Part of a small language model's weights: 8 layers, a variant of Muon for these matrices.
MLP neurons of a small language model. Each row is named by its layer, matrix (down: output weights) and neuron, and shows model dimensions 0-127. Each number is 128 + 32 x the weight over its row's rms, rounded and kept within 0 to 255. Numbers have three digits each. A neuron's up and down rows have the sign that makes its largest values positive.
A block is one neuron, or neurons of one layer that tend to fire together. After each block is what it responds to, as a language model described it from the Wikipedia text at the highest values.

L2.down386:132104127175181099098122137115083088164101183148077129122132156132109092134165128180156119122107164078078141158205136166111111121128149138142138156160134218110146159122082116140143116125100125178106084164109131101137124113155135132113112123070160080113191144157152173099096124134136114121179117088179112098106169174105136107106113122171155089135173145064160116099090199161140106148103
L2.down447:137122144106145127137131096126180135138124143156161158103102082162162122166144127161093096082140090073137100214097113141080132135171156119137161164059180092133095100127094095140146104122094137136148223198190163167086130142118155153196110140128175101173154156187134060071065120105095110109160118064176135105100166148067166070116158124164083132151119126175122110164189176165109131147136
L2.down503:162143193157086148149179124041119142105135139131090132161100083153149199086099168099066202149126125159089144127116105168090141078126047073071119135173127144173108134195081108100178205142097064201133164175156126161190140085107039115162092107133121092104140107151178166125121170087076097113158127088118129084108135139134135124113172145099109153167110126103118097091137103114118164142083
L2.down673:098111120135121160128108120161142102108061134104102131114126137162147124133161123139114122160110129120099163186180152162080118174089153159075124128129142163160076143073107124146079104128108153108138181164121144136106139146175095162153092069088162175117168113113153115074181148087162143089146105109139114074101147107127166133171194167128123142151138126104118098077236069157154073116150
L2.down694:110151173128122114146117122107164103118187101123130122100120126167104118074092136059157154127149141153094154096131107205141112124110125125147077161107186086186101122129104161140127161112119156183114147150126155112079123162177144106102080144126137133087090157170131102111127146115122066061160095084082123154088137171137157158079122134144104116133104149122152159084164132109157085156093
L2.down711:115146168137114080127116181168081134114073096106105146085106129111128115140118146156127118139109156055112074203150156141131151139156135109145148125156130122149153111105171158101132140166148111162094151225110154144145129153121164195128154154149116134156120091100104177097162088179139138096196157083204159145127143158088130147138090127111111069139125115180129143148143170170196137155151
L2.down950:135156154073112138208087122067110127149129188110123076158111123136147119070148081151163151099131142125117116135075083139120104158110160140130104160184110089141167109134101115141150135106147197115133087118138151141152147134140152123075184124128131184162144095159155061136198127176089142126098099098178027110124157178074098156125173151115109110112091105155181129084188181063090145113122
L2.down964:130120176119162163186196154094090124171128077153111153094078104162170099184183099101120139072167127140104185138103136117094108132187142110130167139124120154157068085182160135104094124109131112182106085162132132129131086126117094166134146152143145143137113157150142151088104128069141124143109123118082121143076169124095089097110141143104126096142103186153081130144143129194109098150127
Word-completing suffix pieces. Final subword pieces that complete a word split across tokens, such as "but" in debut, plus -ship, -way, -time, -as, -di, often in names.

L2.down82:133136133072078147090200137098067135103100141176121123118076143112135110141137110076155102129095136129111090132132138105121134111155144142137119106128141145248084113104140099157112124121114135175143120160091179180041160128115150161182134082136098060102089100119115125087115133109118108101095148121118121139120163144159161142139103087089098152115054208133144103125191134188142201135154
L2.down496:120135101120112155104127143094111078117158048110061097123133117176137119129144178048114148093099074083155126122179048152095142110173110118107131054141170124120084126120159089149156084112158085131101128140200097142139132124153076100187146108110115141076150091107163116095106126100107160172121136141163151105123142139162109111161099145109171146148197079160157172162152062192152123089118
L2.down604:157123122119134183136098076160131157121156107152057121090161130148136169117160140114055077147102167050139090201144173092128082140148140076121119081053115058117177159127067109109165145094092137129123151156156102134113148168102116095162195137075136091136145088173135108117089072167077133163177045076132140118131086146162106120115072124201139126159118101152139121148054151129133110138108
L2.down633:181206148115107134144141138168134093109123150095204145160125096104129110174112139094130095126112083153155091121154111160081122075136171129095130149149120120232109099169160091150164110105102041131089087101126065103077085127170121146101103116147144132171090081092186073131152143163124117086147123125117096166143149108160111150141160095103113130113114146108152178138092066136151195080122
L2.down663:085150121163147180116157119147163083169071130098195046197102160103126098147133125127160178097075100111176190167092154130157176103091147153125100106116121137089137063118114079142234140062146114099139128110165099130089091123154157151174169098134135128126129097137110176148160108149109125130151092085108107100202102159109133127135060078191092108122088138106119149085087152151144136114104
L2.down728:167111134132071085123086130109071155125132095102130120164126125133145142093156145163124154142079121155149133103128166132095137109147144097129078170127118153137142132185161114155151107104083147125104161150129146129068175111078162118146129100202144227102082110102146178102130112118162146120115134133158101083173149149093143113136138159117096135098126123122090156149194109080214159107081
L2.down899:126104097147137138178071089063092204117174141090194120089169129113121169086150116172134120132101148124084125156094158143120143144098137148127182193142154135157100145139146156108176107103116092095073188154128134139157134114098136101130138070220167157139126121126086113097164115098138142119155205141167141070105174071123069087152212135164119153140094110150095165114172108079138145059103
L2.down935:187145175153182094155163095140127067183113085117122104179130085107117122191109116071093152149130114188136099119144130148139129161122060082062148068139127120112122086127097159132161088108100200141107158115096107135081109100112127125136163123147206084156101149099201075159175143099152170132136062105131164080168111138085130089083152134135148110138090130095133139134109147087108112119046
Word-initial second piece. The second word piece of a word split after a lone first letter, mostly capitalized proper nouns in names and lists, e.g. E|akins, H|orizon, E|poch.

L3.down177:094141143088148093113119137177083103153119158113123091140154115096127098108103112124120161078148109119153106151091125081107147131132085074098075121136150144106140175129181119160102149172089129135102144147163113158099154097092134096103198130101127132151126102119162111100108077159112129121141080154107152185058062150158173179101146093130111102058159129092100156086112133112138102109149
L3.down612:105151130086148120122122099151087137107140179113192105177099128106138122141076165155122154121144071131132091123160112100175151103117124139103128154167142117094161141093097169122146135160087098164183166136069107121037091109100147174121159121137061105098112193122126145136072158089148112132142143152086152112104108102116116132100153111114120131100132135135144140121183119170084128138147
Paragraph and section breaks. Line breaks that end a paragraph after a final period or close a ==Heading==, just before new text or a section title, in Wikipedia articles.

L3.down348:120110172148134160142107113113071179177126112148048112139085140143145134095093109050110110137146171089107114100106088124086186146126155091180110130166179071176161127108145072129169123126105164119117174202154131201216111141092101097174053094090118157114081096074077199114121153145118112130144149154136121150106161177076087146086072141124106142117127101143022142117141157124134084135086
L3.down670:117138178131121072130073084148126124112084213160165124142144088076108130139126168207159132169118114120122133114125129139085127132151079147167174176129138162119116078112145116106237106066150103123058176104050078090121138114170119117193100115126149118117106136099143153125136174057083141107114149112160125100107150123082100153133155131161135140063127124157104113093162168101128178149124
Word-final fragment completion. Final piece of a word split into several tokens, strongest on "but" completing "debut" in sports and film bios; also tion, and, ence.

L5.down36:137113133108123116127115126116132144109128114145146094134100165127117122165126103144166139136119130131109119141120142129130105125146126117135249114128119115118112116121102122111155107113127128134130132124180153154116123145078131133116108143158096117120125167124134127158123126103128099108151141151128133148137112137110126124143099102157129122086115123104121152095127102129117163145136
L5.down115:094130217110124123154117141136153095125113120094072100176104133130104136188149128114161163130158139139093129118126183122100102114163142159061154067145152083102141081127197159191099093108209153169131098154152125162184135103108123172117152143144149102112128121141088127148132108138154169082098120105129139148152148156097119124092182124157114073121118127133159070147103123156160117152070
L5.down260:136109170077140121118120128114132126130087145114088105111098140114201156109169156126081120123132199144127153093089136115077157148119153120103157157120173153144190130107111137105112097132161144117108099114125148123171111129123086141111092119113123103117149143148150152144100156118125174078160092150104100068110160163093163079143082096159127112106147126205137072128179177121179152137093
L5.down940:068136129062099134174122106202124123108087155144190128100126133113154135132183138109179162177155177120120151102075083112138139115082140092134140109112128138166135146129148136120111085101141102101141100136161125094179077117167146120147166178158155130114067135169152106154074122141142130144128120149136131106136162090169163129130151122088184125096153132167115086145102083129168178116091
Section and row breaks. Line breaks right after a ==Section heading==, a closing table-row pipe, or a paragraph-final period, in Wikipedia sports and list articles.

L5.down119:118147145160129069107093127134137179114164161162138140170115113063125090137146128158152178173143141101105116136149186153162063124093099110106111151123164106148154115140063098178094127155143163085133139171147131146161149128074197108118088174065139117113118128131099080150063135126089111103111130049147071119112112098093148143145133139096103161133153126136174149140107185146179181146103
L5.down177:146136149185158135076077107184165140087129118123142145136160128109152137134099138112134081121126166139166077146144098097159156155081151179126135174120183121200159125099112119094134086128173184151058163149132164078094116079135187100132145128143105135100055117105044166133105098072131173142103070188130108114049121167096131085152106138110101137102130128122160093140088143093107106144120
L5.down234:152172131064148115158112165098113150165104143072173205113104167100093137166152120152144164128120118080136147136147119145107074157104118145141135108075213111123142091093075142164155064145149070117128204166114119150131101134172169134119153113133123106152169132126158127082137123162155123149151064049145088096084108178094198107178134124098117135102134182081125150171135133139118103155150
L5.down387:152160142124129147133097132144141130089125131105090148136111089150113135073189028102131145151110090136181143171160117110111148153091108203119133129122126096118115122126121117145116083139144116090065148178161113160156076152101134118142117143126148089161123092153053134147185133159126112165128059097137110115177131098174121122211128143141134124105152112161105117102087154109067150157207
Surname-final word pieces. Final word piece completing a person's surname after a first name, often in tables or credits, e.g. Ne-ely, War-ner, Recal-de.

L5.down237:073166135105119065113074159135159176154107071126090096079114102145130093139126118118124153139152170101089124146092154147094096126151121141185119149135131135142108158180118207103134133162114138145165114140087070107132105076108127160064092169137132132093137190073089128096114132132157127099130088100071143178102110180061083157109059105157092173071155069138134126088101128138090165185154
L5.down683:043104179122107139116130163139127107110137150087108128103136109103102157136115099139139114136125094123190180074137082081137135156167170084087112157110177114132032121130092197141114137231115090095089120124167080087092067132130184147147183076144222127055157179157101132123037093074124092094153123141144103111102154070098138151133106122127093111123142135077114167177106116133150114125129
L5.down739:177121133143150116100136145128112131086125035161146091175088154113096133154160092115160133095106110082135174189097206149148075072186137114101113161145134151101125171117174121106094130095129082152151137130106140118108121145130104155105102139134081116142148100143097122081071100170135107113171177076130163186110104118128153129182118147096142115165137074089107129074164153150137130123094
L5.down971:190131118151118185146101179074151141089070172126112164146185157150086157176112165073175162158128070148168112170170152161076122143114085120113117138165130112121131119114101143141142107142116111148098103117045123109139112165070103102140130128110154134139141099159134072119137136137152137084139159095131175139162112129092149140119126137165155106122172108136120120123131136049144106151042
Mid-word subword fragments. Short word-piece tokens inside a longer word, after its opening piece, as in di-pl-omat, Papu-a, ab-il-ity, precip-it-ation.

L2.down180:139157096105124108168178189140115138128101116135099120131202188120154115201110148099095092190150165168132122099112096129114138121132100141172155110128122148113116161125101071149102111128119139131106088128051165116127080150095097090108143163133057153202175136086134107068121095123094064126094113131145142103109138150128133176125178104144135126133121108129131218077140096114121104175155
L2.down190:164113141099140093109151087151079151143157115171204135156086104120051114177213107154125071129110125099141123151093072133133065128112148083156193098096134126177164113154143093169124148125140154113130093115151119121071122117158105105213144161105128118112160151128072102118136162094105116099162114143177115118109163128075168108150117137101111056125101124087070140088135092107205161111124
L2.down201:122106080170086113107142136160109045127153129125155140119081143086141186191124121090140167153093094090093136134097110121145140155104115115114064185138176129098130120124134146172086088131097133152096140142115166158083182120101106125153194151132172145144121178085106077054137068106086178144160078169132144144183124160158127078116133122187083088157113124105125139082150114107140134147111
L2.down376:088153153155128140166135175146131121105149109105128134165125215140122101137090128128077134200149158127131136084149077118142159132126141134106174144126104123122157110129146104180083081126153083153131125133062105117120105141126081126141055194167101147136153110148168187114097075085134165154138154157100094058118138135164129234151167103120119103096101072099157166112172125082164159121179
L2.down600:066149077139109121109178111167109145141175127074134120159098078118126127161105111136109086146095167062163125138140160142135143098117128164149153119085074146138088142093073113132154182129126122128108099138143111136099178098160128103179084115113140192086165142141056148118104193141132150111128078107200084093136093120131157155162124131131119112170136055130147037129125080099138142150108
L2.down621:109143136092100158120104146166143133084126106134135133172159210117119090076079130144159115133092151121081120119137126086161128140166063102222100155135078119112154142188134129077099120141108121122192133087164126156131108151183130085151078190093122114094143110083103080107131080116115083113077099169131103095066144092115153122104105160124089097166138097176137122126153114125075123142164
L2.down958:112182158136092094115126199153192152184126114230156129133154169166126134123137113157155150195137097177188069088118138117093150108114111128130125149087066092097102136112140149136142173133124121086163127127121127172139139104158128125157132153128151136113119140142156174083108100153099131154145125142122117183096098185121090145112095155107139170053154139146088125169123135105163154087071
L2.down1004:106176171115091106129132150154125088151082132138098153199148164094114112104160073096130134112076123100162118094138112134147061155137160118154061063120148148139095147089087114152101122149096088123147134154127156168108130130060108122176135091134114109071067168124160096123139081149118119164158104144140089156100142106191140106128086204106148150118159087175166119132100113115177135151102
Wiki section-heading breaks. Line breaks right after wiki section headings like ==History== or === Fifth act ===, plus colons after "Synonyms" in taxonomy lists.

L3.down386:121076125161134118072128058140082137132184081128075183062042161132158147102152116094082151111095072130160088094064095158109137151200086119145174127149178124120160134114128124152146122158139141130096137087149160080139163130122201185133123095136159099084122174163090151082125114203117189146142058094105112190125112173148130138153134052174106183114157192116124132105121185140120138083107
L3.down558:135166093094160145139169160098128140110040091168163204087133129148193108136140106091118091071108087124221175137115133167119111108163148092113192126135123104153152085137131104181138136099141126106075148090104111123192091122131139089135110087169149184132145068058123140106109165158107114178146157135145078116096095179108129106167111116132122174132112141167119154096138178130200109086099
Mid-word vowel fragments. Second word piece continuing a split word, often a vowel or vowel cluster after a short onset, as in bre|ed, fru|it, ce|il, co|ach.